Weights of a small GPT-style language model, trained from scratch on English Wikipedia.
Architecture: RMSNorm before each block, untied embeddings.
MLP neurons of a small language model. Each row is named by its layer, matrix (gate and up: input weights) and neuron, and shows model dimensions 336-399. Each number is 128 + 24 x the weight over its row's rms, rounded and kept within 0 to 255. A neuron's up and down rows have the sign that makes its largest values positive.
After each neuron's rows, "fires in" lists the words (lower case) most often at its 100 highest values on Wikipedia text that the model never trained on.

L5.gate408 [128 149  96 111 159  68 149 154 131 129 147 145 141 123 124 124 129 130 113 133 106 146 115  72 137 171 166 127 130 133 158 100 149  72 181 141 109  79 111  91 124 122 110 169 110 164 151 111 127 146 106 115 127 140 123 115 121 116 130 125 145  65 156 159]
L5.up408 [171 147  99  85 145 138 184 101 132 159 141 161 152  91 140 131  95 150  78  76  74 168 122 100 117 118  93 113 108  96 135 107 146 102 140 105 117 153 111 159 143 129 123 144  83  99 161 168  98 107 114  65 148 153 174 147 113 160 122 156 165  96 144 124]
fires in: "in", "with", "to", "during"

L5.gate430 [139  99 144 118 151 128 141 117  86 135 105 160 126 154  94 150 129 123 121 142 179 146 140 107  84 159 115 127 151  99 136 127 111 118 127 135  98 145 163 126 169 129 128 100  93  97 113 155 122 133 109  98  85 164 136 158 115 153  94 113 121 124  95 119]
L5.up430 [113 117 131 139 139  90 130 110 119 142  57  95 121 156 136  94 119 160 166 107 123 133 146  87 103 137 146 122 154 176 139 104 126 113 164 133 143 133 104 109 163  78 105 124 120  74 121 137 117 162  94 159  84 111 109 118 146 122 127 102 131 122 150 108]
fires in: "in"

L7.gate158 [103 140 129 127 156 126  99 110 143 131  51 124 127 119 110  98 112 115 120 113 111 102 139 154 100 112 167  94 130 162 131  98 137 107 104 103 112 136 126 120 120 143 125 146  99 108 155 150 156 179 134 114 158 133 116 115 155 135 106 134 125 147  86 170]
L7.up158 [153 108 143 108 145 124 121 118  94  73 100 172 134 107 107 117 135 120 117 133 141 127 138 148 136 117 103 157 173 132 139 149 118 167 153  90 107 108 143 128 126 123 115 135 135 110 161 116 172  96 110 138 142 134 107  92 143 154 148  92 110 132  46 179]
fires in: "the", "a", "year", "agreed"

L5.gate77 [135  93 141  97 140 140 124 164 120 140 112 125 113 152 134 134 152 139 111 141  81 131 149 125 137 121 120 132 138 113 125 108 101 109  98 123 107 143 130 112  96 134 139 112 139 104 137  89 128  96 115 144 123 150 155  98  89 134 141 158 167 158 134 122]
L5.up77 [135  99 115 155 153 113 144 123 109 109 142 123 121 146 145 113 133 114 165 126  95 113 137 102 130 133 110  66 176 146 164 121 109 149 101 151 141 132 139  92 115 141 133 115 112 103  67 152  83 142 102 126 109 132 108  86  88 133 115 101 148 164  82 152]
fires in: "in", "g"

L7.gate524 [ 98 152 115 140 164 131 137 114 114 150 160 182 119 120 162 112 128 130 187 115 111 126  54 147 166 110 141 135 165  87 124 115 131  89 113  95 101 144 103 146 132 119 135 170 154 150 146 160 148  93 137  96 116 123 122 168 117 164 132 102 123 130 137 152]
L7.up524 [ 78 112 153 115 126 118 141 100 151 143 160 144  83  92 157 137 107 112 170 134 136 132 132 113 173 144 167 112 150 161 112 128 124 133 112 141 121 136 152 114 115 131  96 186 122 145 104 115 138 153 144 136 137 139 145 126  93 132 160  98 123 142 109 117]
fires in: "to", "would", "will", "not"

L2.gate225 [121 132 129 147  69 144 149 100 151 106 148 153 107 128  80 134 129  86 133 145 132 140 150 119 132 100 126 185 136 136  82 153 132  97 128 111 148  87 144 157 156 127 117 109 118  89 117  96 104  92 137  86 117 140 124 158 132 127 147 111 159 127 132 115]
L2.up225 [ 82 127 129 175 100  89 185 144  84 114 138 119 103 144 168 117 115  49 118  89 149 117 181  90 115 134 106 164 163 150 110 145 145 109 125 110 104 102 132 156 108 119 158 133 120  98 133  70 128  74 110 148 132 132 125 119 120 125 165 137 107 173 126 100]
fires in: "to", "under", "within", "by", "as", "in"

L2.gate489 [120 127 143 141 132  97 144 111 157 136 160 115 136 117 156  82 145 110 121 181 124 141 130 138 100 158  90 120 160 131 133 132  51 135  98 133 127 132 149 148 117  84 142 122 162 120 158 105 129 108 140 147 127 133 114  81 129 134 176 115 154 113 140  60]
L2.up489 [ 74 149  82 120 131 120 133  66 119 147 119  99 130 155 130 126  94 108 130 123  75 121 137 130 115 140 146 121 121  85 127  88 114 164  99 150 117 134 137 116 125 132 107 103 143 117 162 121 110 136 156 150 129 154 148 147 109  96 173 141 143 114  94 118]
fires in: "not", "have", "unable", "t"

L5.gate155 [124  98 177 126 123 108  88  75 143 108 138 124 122 119 122 138 131 146 126  95 150  89 167 142 111 143 101 138  79 115 140 124 136 103 175 114 129 150 138 156 147 136 108 137 194 129 148 142 114 196 141 143 157 119 159  82 121 111 120 137 114  79 170 102]
L5.up155 [123 168 103 203 182 133 102 144 141 128  95 121 143 127 133 142 114 124 132  89 109 129 154 116 120 103 173 117 155 137 136 138 136  99 131 149 141 167 114 117 103 130 131 107  99 168 204 141 115 143 132 140 131 143 124 106 109 107 175 107 124 137  93 106]
fires in: "a", "la", "de"

L5.gate30 [157 146 182 120 135 122 135 127 143 149 104 141 135 175  99 104 148 108 127 158 159 103 110 166  83 136 108 149  96 124 102 141 152 112  99 120 107 131 129 142 125 114 169 167 127 139 151 136 115 153 131 112 124 136 137 137  79 122 112  98  85 128 139 105]
L5.up30 [114 158 110 162 116 121 110 104 159 137 161 133 147 117 143 107 114 118 170 137 105 140 165 127 108 155 113 118 142 131 131 154 107  81  58 144 158 118 130 108 146 108 124 145  76 115 109 116 140 100 163  99 137  98 136 116 156 144 109 118 129 152 135 152]
fires in: "for", "a", "had", "have", "no"

L5.gate526 [114 136 108 117 138 143 131  96 140 147 119  99  95  89 152 106 152 153 141 113 135 149 143  90 156 146  88 114 153 127 123 162 113 100 123 139 165 118 132 154 102 122  88 137 108 139 126 152 102 160 115 142 131  97 154 162 114 163 153 128 127 129 125 116]
L5.up526 [127  66 182 121 144 162 174 183 132 141 109 128 113  51 175 198 163 100 153 144 151 130  89 103 120 136 122 107  94 131 114 134 148 126 126 147  78  92 132  80 145 151 111 135 101 142 181 120 160 170  81 144 129 111  68 128 128 140 193 117 133 166 129  74]
fires in: "to", "in", "of", "is", "on"

L7.gate231 [131 131 145 111 156 109 139 120 105 143 183 175 135 138 111 143 130 141 142 124 186 133 124 141 160 118 126 169 114 104 125 141 178 133 135 148  99 115 141 138  83 127 102 143 117 137 158 156 146 151 137 132 117 147  92 120 136 148  99  89 162  92 123 181]
L7.up231 [147 154 120 112 108 141 107 108 111 168 127  92 117 173 144 127 125 146 143 151 118 154 101 122 119 144 127 114 127 151 120 130 148 151 124 159 110 173 144 111 115 110 153 135 142  87 152 161 156 153 138  97  77 119 145 111  86 126 138 143 114  92 132 131]
fires in: "the", "and", "his", "two"

L5.gate344 [150 159 100 118  99 121 167  84 115 125 105 164  96 157 183 136 171 121 117  83 130 124  90 129 130 151 134 152 142 105 140  76 107 128 137 128 167 131 114 151 120 167 136 133 126 149 130  88 118 137 145 111 129 108 132 138 127 143  92 155 115 170 146 144]
L5.up344 [107 178 147 138 146 124 149 138 114  86 156 180 150  82 119 171 119 144 124 122 119  74  99 107  90 127 132 142 102 129 138 128 119 128 120 125 193 153  97 108 123 149 114 183 150 106 133 127 156 116 116  79 163 164 138  89 127 176 114 122 145 173 143 144]
fires in: "when", "if", "once", "since", "where"

L5.gate73 [ 93 101 147 117 166 142 131 141 150 143 141 146 115 133 132 117 123 117 120 105 116 111 162 175 137 161 137 105 142 157 141  97  93 123 110 108 150 140  97 159 110 127 130 123 100 117 153 145 127 173  75 132 139  90 156  98 117 116 183 157 164 123  90 117]
L5.up73 [113  95 117 137 120 103 137 122 148 123 129 130 106 146 128 113 126 126 131 145 110 113 157 129  75 126 156 118 140  87 148 111  94 114  96 122 115 125 131 148  96 163 176 117 118 123 135 183 124 125 119 139 109 121 131 163  95 160 150 101 143 140 123 143]
fires in: "out", "back", "in", "died", "retired", "retreat"

L2.gate386 [115 100 108 131  75 121 125 142 114 111  89 125  97 116 131 107 137 146 143 162 137 128 140 115 113 159 143 120 116 155 132 144 115  87 145 157 152 109 129 126 125 156 126 186 117 120 158 139 130  90 144 125 140 175  97 140 155 155 113  84 101 117 135 108]
L2.up386 [103 122 127  59 158 147 100 188 121  85 121 126  96 105 123 158 131 117 131 144 139 124 131 128 162 137 129 115 103 140 124 154 114 134 164  88 152  92 122  45 153 134 107 144 122 116 158 102  97 170 142 122 103 107 177  91 173 108 119 119 160 137 119 128]
fires in: "has", "to", "have", "can", "took"

L7.gate602 [ 92 141 104 103 129 141 134 137 143  86 148 115 166 135 137 115 130  98 127 128 158 127 114  99  80 141 137 120 166 112 148 128  63  97 126 131 143 174 105  85 130 141 151 119 105 144 166 152 158 113 181 134 134 133 145 157 103 119 124 141 107 106 124 146]
L7.up602 [134 134 108 111 107 168 133 134 174 141 132 107 191 116 178 169 112  87 110 123 152 121 126  92 105 102  95 136 129 148 158 155  69 144 110 125 137 156 180 137 146 125 192 112 138 118 140 143  93 153 124 125 121 152 105 138 139 142 171 167  97 141 128 132]
fires in: "was", "to", "were", "is", "being"

L5.gate279 [167 105 131 135  99  94 110 118 168 138  75 115 107 132 153 112 107 140 102 117 112 151 146 157 140 145 168  91 124 162  96 127 107 107 138 166 123 102 113  99 129 135 125 154 122 133 158 151  99 157 122 118 131 107 150 145  78 140 127 159 101 146  95 123]
L5.up279 [134 140 155 150 139  95 151  73  95 141 109 123 122 110 124 124  65 176 141 163 105  99 142 146 123 179 165 115 113 114 105 178 139  97 126 183 126  88 119 107 114 123 137 140 126 145  92  88 109 135 137 162 126 129 132 146 144 124 134 139 103 113  51 122]
fires in: "in", "to", "during", "of", "on"

L2.gate182 [111 144 148 134 133 108 143 115 112 141 125 168 122  93 135 110 102 134 159 157 139 151 109 124 137  94 140 151 143 153 146 108 155  82 111  99 153 136 146  82 130 181 163 157 134 146 125 131  97 132 172 145 138 126 125 129 114 155 121 140 148 137 154 117]
L2.up182 [107 124 157 117 127  97 145 118 135 164 134 150 110 108 143 147  89 167 148 162  91 142 146 118  97  77 113 164 161 169 113 118 170 101 105 101 119 143 134 109  95 155 122 135 128 129 106 153 104 110 136 117 115 140 110 147 112 110 146 120 120 155 122 190]
fires in: "to"

L5.gate13 [121 154 153 100 100 151 154 102 158 134 173 140  96 149 157 103 135 187 111 135  80 138 133 135  98 120 161 129 129  39  82 118 151 100  93  95  97 122 114 117 100  87 119 109  96 117 138 100 114 130  87 166 150 131 130 100 134 138 173 104 154 129 115 135]
L5.up13 [132 127 127  84 150 106 170 133 147 163 138 136 142 129 126 134 145 140 154 141  89 113  94 146 157  75  99 168 108  62 104 109 143 146 137 129 144 146 152 114 110 142 143 149  96 136 140 118 120  89 104 170 113 115 159 120 136 141 168 126 123 155 133 147]
fires in: "in", "on", "at"

L7.gate576 [115 132 149 200 125 139 117 124 147 109 105 135 113 164 141 151  96  86 135 108 142 151 154 124 115 142 154  85 117 131 117 108  95  90 142 131 118 113 145 152 140 118 118 168 133 126 107 130 156 132 138 140 143 155 110 105 120 104 137 138 162  89 101 172]
L7.up576 [171 135  96 135 102 133 132 110 100 134 105 132 150 152 176 167 116 110 128 135 152 148 135 104 136 119 127 126 107 121 108 129 111 131 129 102 142 123 135 132 157  86 141 130 158 168 116 144 112 119 142 108 173 119  81 146 114 104 140 108 138 120  95 119]
fires in: "the"

L5.gate370 [170 161 122 119 106 163 156 127 146 103 126 161  80 108 125 117 136 147  82 149 121 143 114 121 106 144 144 128 160 123 117 127 142 130 137 123 145 134 140 154 130 113  99 120 102 116 113 206 155 107 121 102 133 147 111 168 104 165 134 155 129 163 126 166]
L5.up370 [151 175 162 120 132 137 152 167 143  89 134 156 113 103 154 125 155 132 101 147 138 109 153 106 122 100 130 128 144 127 139 137 122 110 102 106  83 135 170 123 110 126  94 109 172 111 124 101 135 142 138 137 144 131 147 158 129 131 116 140 138 161 142 139]
fires in: "as", "described", "to", "than", "on", "well"

L2.gate260 [165 144 122 200 142 120  98 138 115 163 130 151 125  89 171 121 121 122 155 146 143 139 145 148 110 148 173  98 136 166 119 110 109  92 152  86 153 107 108 109 116 158  97 128 139 117  99 133 189  62 147 147 136  81 129 114  87 158 145  97 153 175  96 122]
L2.up260 [162 130 147 178 120 100 133 144 151 128 143 113 141 129 138 165 134 164 125 120 165 129 133 124 143 137 158 136  99 139 150 104 114  93 131  87 227 154 122 133  88 187 124 118 136 149 147 114 143 100 108 144 130  94 183 120 106 127 154 144 149 150 110 143]
fires in: "war", "years", "time", "battle", "end"

L2.gate664 [147 148 145 170 166 101 132 117 133 144  97 113 114 135 128 124 120 179 174  93 110 154 120 166 141 121  88  90 122 126 135 108 149 117 177 133  62  71 133 107  85 122  89 124 137 132  79 108 166 111  95 181 156 102  90 142 142 118 137 148 118 151  98 127]
L2.up664 [162 125 175 145  86 146 140  99 160 151  76 120 116 124  76 112 158 131  93 132 102 122 140 195 119 128 118  90 144 130 151 104  89 131 172 170 142 111 178 126 101 109  94 145 193 166 169  98 124 151 118 162 136 132 148 117 106 102 107 147 138 169 142 126]
fires in: "of", "on", "about", "for", "against"

L5.gate334 [134 132 130 127 153 148 137 126 114 128 148 174 105 123 157 108 179 168 105 195 156 146 102 139 124 153 166 132 104 147 122 171 104 128 127 144 129 100 149 144 108 123 111 163 119 126 157 112 156 144 122 123 179 136 168 131 141 108 146 130 147 111 128  84]
L5.up334 [ 66 178 146 111 137 119 114  92 150 167 131 150 110 101 150 129 147 164 141 125 108 142 134 113 126 157 165 131 124 142 116 140 152 133 123 138 134 137 132 152  82 112  89 131 127 150 160 136 135 129 138 130 112 110 145 147 118 119 111 126  91  94 134 148]
fires in: "a"

L5.gate274 [127 124 102 144 114 113 144 145 147 128 148 131 175 128 166 128 135 132 106 104 120 110 144 106 106 123 165  84 144 119  85 105 115 138  98 119 119 129 150  98 121 148 127 152 187 105 155 115 134 140 117 101 119 142 140 152 128 116 120 101 146 138 156 130]
L5.up274 [116  85 111 140 129 136 139 111 116 133 148 135 154 103 131 142 122 143 152 101 109 131 101 116 115 153 117 122 118 133 124 114 135 158  90 139 182 109 118 127 120 105 151  94 119 142 118 162 144  71 161 160 119 141 136 128 129 110 105 126 139 161 156 131]
fires in: "time", "as", "originally", "years", "century"

L2.gate371 [108 113 110 105 103 132 116 120 105 126 150 101 118 122 121 153 118 110 123 169 138  87 165 137 122 134 153 125 128  94 140 132  99 141 114 156  85  98 128 129 139 103 112 143  99 138  98  87 128 133 154 139 130 102 109 145 115 146 154 121 119 124 166 136]
L2.up371 [136 104  85 123 101 113 103  87 136 147 126 157 121 129 112 105 122 124 151 113 107 117 100 135 149 106 119 157  87 126 153 117  92  97 107 143 116 112 107 139 148 117  88  94  67 121 105 135  99 128 136 139 119  99 144 158 148  94 129 141  94  67 169 162]
fires in: "women", "men", "children", "people", "woman", "bamigboye"

L5.gate418 [137 155  82 101 179 141 126 101 153 133 172 125  90 128 147 139 141 138 166 125 149 111 150 118 144 150 159  94 160 133 155 110 110 146 115 136 106 163 147 124 168  89 128  89 160 120 112 142 133 140 157 117 117 140 121 146  86 162 109 157 111 116 131 107]
L5.up418 [124 129  98 157 113 142 113 141 130 157 127 143 144 117 109 107 149 145 157 151 117 137 117 117 149 125 135 111 109 133 154 134 102 111 132 111 149 155 168 132 171 113 125 121 163 129 106 103 122 139 150 133 138 119 128 152  95 149  80 128 108 130 138 153]
fires in: "to", "also", "helped"

L5.gate357 [122 135 130  99 120 132  95 148  99 162 101 101 121 171 144 157 149  92 165 129 103 176 137 112 122 147 132 147 132 169 128 110 108 130 111 136  76 160 159 154 159 143  91 117 142 110 112 153  90 123 150  80  74 130 111 133  96 145 105 131 163 123 101 129]
L5.up357 [121 132 125 106 140 104 119 120 131 116 132 126 164  97 126 106 168 123 163 105 125 112 138 112 123 142 144 133 140 131 116 100 118 162 102 164 128 122 141 128 175 112 106 134 127  79  77 120  99 145 120 118 122 124 110 178 146 126 117 141 142 149 111 132]
fires in: "in", "under", "at"

L7.gate104 [109 112 157 120 115 105 121 151 126 128 150 121  87 125 131 170 126 104 112 128 140 159 136  93 125 160 100 185 117 109 102  93 148 124 115 129 122 116  97 118 138 135 141 155 126 136 143 154  85 115  76 119 138 143 133 163 132 122 122 178 133 122 124 115]
L7.up104 [120 116 113 127 143  94 133 131 149 146 170 137 116 130 111 137 161 182 129 159 123 138 155  98 174 136  87 102 144  70 117 143  88 128 117 103 146 113 163  77 141 103 158 109 119 136 148 104 143 132 126 119 112 138 111 133 139 105 120  83  88 120 164 120]
fires in: "in", "of", "than", "since"

L7.gate145 [153 116 104 121 157 122 143 122 151 120  83 127 113 141 120 107  69 120 154 135 111 147 145 120 119 118 154 111 123 126 125 124 157 124 172 109 121 129 123 146 174 169 153  98 113 150 184 138  98 128 103  72 129 140 133 168 124 151 179 120 130 142 136 122]
L7.up145 [133 112 143 110 130 134 169 123 165 121 109 156 145 106 116 128 146  91 126 168 114 144  95 113 127 160 136 136 143 142 125  90 159 112 185 127 102 134 118 128 174 127 103 123 116  96 125 153 121 110  90 121 134 151 151  93  92  99 121 129 107 153 125 120]
fires in: "in"

L2.gate261 [138  98 133 145 123 116  94 120 119 143 142 116 120 139 114 104 131  98 150 131 140 123  90 135 103 146 106 143 149 158 131 103 127  76 123 131  91 138  85 104 147  88 164 163 131  84 160 139 126 128 136 129  97 122 135 139  89 132 145 124 127 106 141 121]
L2.up261 [131 140 137 148 146 112 160  97 153 123 116 113  71 147 143 137 149 159 120 131 136 156 167 161 125 144 113 120 138 117 140 184 145 156 137 139 104 110 191 108 116 126 169 163 166 151 154 114 156 129  95 122  95 113  97 146  92 155 101 123 129 152 106 166]
fires in: "a", "up", "the", "an", "on", "off"

L7.gate165 [124 132  95 105 125 111 194 131 126 122 145 135  89 141  86 136 112  84 134 143  95 149 142 101 109 115 150 111 145  95 126  84 122 132 167 163 103 103  97 107 139  97 128 185 128 147 114  84 125 128 123 120 121 181 130 139 120 127 116 134 128 121 140 149]
L7.up165 [144  67 128 133 138 146 181 170 136 139 139 145 114 116 109 138 142 134 131 106 144 134 158 117 116 171 142 126 142  72 145 149 138 120 113 170  76 119 108 170 125 102 110 138 110 135 139 152 128 165 136 124 134 154 145 157 160 153 105 136 133 178 132 109]
fires in: "to", "by", "for", "with", "upon", "after"

L5.gate540 [134 146 118  80 143 143 150 137 141 121 162 158 154 126 167 143 123  83 124 111 135 144 101  78 134 139 118 180 123 132 137  70 115 126  93 151 134 158  85  91 116 117  75 126 141 105 114 124 126  95  99 154 131 108 139 146 101 118  71 179  96 119 162 155]
L5.up540 [118 154  77 104  92 138 154 141 149 122 127 137 117 106 136 172 128 133 140 104 175 103 145  96 114 127 125 154 117 141 134 145 115 104  99 111 138 129 126 100 132 170 125 154 124  70 119 116 113 118 116 139 119 131 138 129 110 114  92 107 140 150 150 149]
fires in: "for", "between", "to", "where", "by"

L7.gate66 [138 176 117 116 131 126 122 106 117 138 135 156 148  94 182 112 106 135 137 125 121 115  73 120 157 151 145 139 128  76 140  93 113 149 117 130  46 149  99 152 134 139 128  85  92 102 107 145 123 142 107 114  97 152 119 147 166 111 162 137  94 111 104 124]
L7.up66 [141 120  96 122 138  91 131  91 116 119 120 170 149 101 151 131 109 160 142  88 142 106  93 112 121 147 166 132 135  97 182 118 142  95 111 159 102 128 139 133 120 108 141  92 116 135 106  94 155 151  94  75 137 140 136 135 126 151 146 125 121 162 146  89]
fires in: "of", "to", "in", "with", "into", "for"

L2.gate198 [107 159 112 149 162 108 110 136 115 122 149 138 124  85 159 169 148 137 165 161 109 131 177 146 132 106 155 147 106 143  79 130 130  57 132  84 149 114 101 152 108 124 130 153 104 152  85 166 130 130 104 108 105 118 131 131 100 134 119  97 169 133 120 104]
L2.up198 [148 134 113 121 127 152 118 100 150 144 101  99 150 116 145 139 107 111 146 137 152 136 146 122 110 160 110 136 118 103 104 118 151 153 179 148 100 124 119 138 119 142  96  76 113 125 162 120 152 154 130 141 119 107 147 111 108 153 149 113  81 133 123 149]
fires in: "of", "into"

L2.gate364 [155 144 125  99  93 195  97 113 153 117 137 108 127 134 127  98 127 109 111 162 130 120  86 136  84 134 136 154 187  80 130 157 159 120 118 160 122 106 148 174  88 115 132 159  88 126 161 116 141 110  99 150 124 109 122 150 123 105 150 115  95  99 159 120]
L2.up364 [132 138 126 166 122 161 145 113 104 151 103 122 169  95 122 108 150 112 125 135 174 119 122 150 147 136 125 137 110  98 120 141 135 129 137 162 148 170 104 166 129 156 116 102 113 151 174 150 118 125 131 155 125 134 158 155 109 149  90 151 119 139 155 148]
fires in: "the"

L2.gate569 [119 122  96 165 136 132 128  83 132 161 140 125 149 109 156 138 141  86 152 131 126 158 127  98 129 128 175 129 128  90 126 126  98 170 152 149 103 156  61 111 147 187 156 112 149 146 128 165 115 120 105 151 124 145 104 109  91 135 118 178  74 174 133 133]
L2.up569 [112 122  82 123 158 100 173 132 163 103 141 123 122 136 165 107 157 135 118 165 110 130 151 132  98 134 129 111 129 113 149 125 151 131 123 170 172 123 147 122 102 155 118 138 106 100  96 109 123 153 119 127 110 123  92 133 149 140 157  94 136 158 114 154]
fires in: "new", "former", "at"

L7.gate201 [153 150 139 129 130 157 135 144  94 126 160  79 145 129 116 151 133 119 105 101 141 124  89 150  91 134 151 150 100 153 125  95 122 137 121 109 136 115  61 136  98 123 158 112 107 101 111 134 120 119 143  53 129 123 105 143 121 127  95 153 125 134 125 116]
L7.up201 [121 100  99 174  90 110 129 119  93 138 152 138 145 162 123 117 112 129 158 114  95  45 127 127  91 155 130 127 103 117 155 134 158 148  76  91 120 125 131 126 113 122  92 127 143 117  94 104 108 138 119 126 124 167 168 134 126 104 123 144 139 129 133  80]
fires in: "in", "to", "during", "on", "under", "for"

L7.gate500 [150 164 151 159 165 119 187 158 103 123 130 111 188 125  86 204 131 137 107 145 119 162 158 140 120  81 134 132 161 124 124 103 120 110 131 141 133 148  89 115 115 134 171 135 129 148  98 159 132 129 141 137 142 114 108 135 160 132 121  93 161  96 150 127]
L7.up500 [169 139 123 139 131 154 166 130 125 149 170 127 150 148 115 125 159 120  99 151 113 140 139 139 115 109 171 125 144 123 138  93 111  99 137 100  98 154 111 155  90 117 199 139 104 134 142 131 148 108 132 167 136  96 113 100  88 144  94 146 128 135 100  68]
fires in: "his", "their", "s", "its", "her", "the"

L7.gate107 [143 108 135 108 146 130  85 113 138 139  92 145 122 127 167  57 137 101 114 106 100 125  93 117 133  93 106 157 102 111 141 102 129 149 144 124 144 122  97 172 142 117 184 127 157  84 150 150 137 126 135 123 133 169 143 143 120 149 100 158 149 133 125 116]
L7.up107 [137 152 147 167 139 120 140 124 139 169 123 134 150 147 152 149 102 108 140 109 149 159 161 129 124  96 134 116 119 168 115 120  80 104 162 115 131  53 118 152  91 111 132 160  86 122 129 139 151 140 134  89 151 136 111 141 122 127 137 138 182 123 135 104]
fires in: "the", "a"

L7.gate100 [159  99 167 129 129 142 159  87 143 116 185 107 110 110 132 158 166 115 131 123 165 150 118 121 135 102 130 101 123 146 119 145 104 104 118 127 119  86 110 123 138  96 106 166 144 134 149  74 112 138 109 134 129 177 112 109 158 148  87 127 118  85 115 163]
L7.up100 [138  77 106 165 141 124 113 146 120 157 133  86 128 150 185 109 154  99 149 114 118 152 109 152 121 116 146 134 136 128 147 118 102 151 133 122 116 194 111 160 130 163 143 127 134 158 137 112 117 140 139 117 133 161 140 107  97 144 131 128 126 140 128 199]
fires in: "the", "kwara"

L2.gate471 [123  85 150 142 119 106 121 107 136 122 119 108 126 141 184 127 129  99 148 135 135 134 136 144 147 151 124 109 161  94 168 115  74 141  72 136 127 127 127 165 130  83 153 138 114 151 118  88 123 134 132 178  82 108 113 128 124 103 113 140  92 126 127 139]
L2.up471 [140 154 117 113 113 145 123 148 126 127 131 158 161 113 185 118 160 116 149 146 131 165 114 145 139 125 122 131 157 134 153 115  87 134  92 152 140 159 115 137 166 126 103 139 142 184 123  76 115 131 133 123  65 108 134 185 125  98  94 120 130  85 119 162]
fires in: "they", "such", "those", "to", "he", "so"

L7.gate49 [ 98 121 133 108 153 163 112 104 136 108 129 157 143 122 134  94 109 145 146 136 183 132 161 116 102 133 129 145 120 112 165  76 179 117  81 110 159 131 114 101 139 151 104 125 126  98 149 146 167 174 151 138 162 145  98 110  85 103  92  92  94 153 128 132]
L7.up49 [151 118 106  39 145 136 162 116 124 125 102 134 123 106 102 133 108  97 130 132 138 107 149 113 158 128  78 128 161 128 111 122 113 139 142 124 146 128  99 129  83 134 149 142 131 110 133 150 129 117 167 156 112 114 146 156  84  78  92 126 132 105 148 158]
fires in: "to"

L7.gate150 [123 104 125 159 173 130 137 143 110 124  83 129 108  99 120 118 145 119 111 152 118 126 110 148 126 152 123 107 116 101 106 107 160 115 165 160 114  82 113 142 117 125 101 133  93 138 150 124 126 130 119 117 140 131 116 126 129 142 115 135 184 140 136 102]
L7.up150 [170 117 103 101 160 110 154 144 104 129 114  87 101  92 163 108 134 155 176 135 149 120 115 106 107 162 103 130 121 103 120 142 132 110  92 118 108 125 138  87 138 113 143 116  88  97 106 120  94 165 104 156 110 124 125 144  88 150 125 131 123 114 122 135]
fires in: "in"

L5.gate384 [113 141 109 148  80 122 132 153 114 138 126 161 169 120 134 121 135 128 106  85 106 138 120 128 111  73 144 174 152 140  74 127 130 135 105 102 159 146  97  81 114 115 137 155 156  92 128  90 123 154 172  98  82 154 147 132 120 101 144 138 119 129 145 119]
L5.up384 [124 169 123 110 154 173 144 123 135 122 135 153 119 122 123 117 168 101 108 144 120 121 111 167 132 125  99 151 155 142 138 142 145 120 140 145 106 150 110 126 110 167 142 122 148 150 128 120 180 128 109 159 144 171  64 162 119 112 151 122 163 141 127 138]
fires in: "as"

L7.gate448 [172 115  98 134 126 119 186 142 178 123 122 153 111 129 129 147 147 149 127 150 126 134  88 129  87 124 152 117  96 116  88 154 116 158 132 123 132 149 147 158  94 140 162 133  95 176 160 135 128 173 133  97 148 105  95 140 104  90 168  96 145 117 136 104]
L7.up448 [101 160 112 142 132 113 130 153 141 101 133 173 115 131 117 134  74 111 109 155 147 126 152 150 143 140 131 185 101 150 119 143 133 140 134 166 120 128  98 126  98  93 101 162 128 135  99 153 153 173 149 141 165  83 101 112 120 108 144 146 161  75 127 144]
fires in: "a", "the"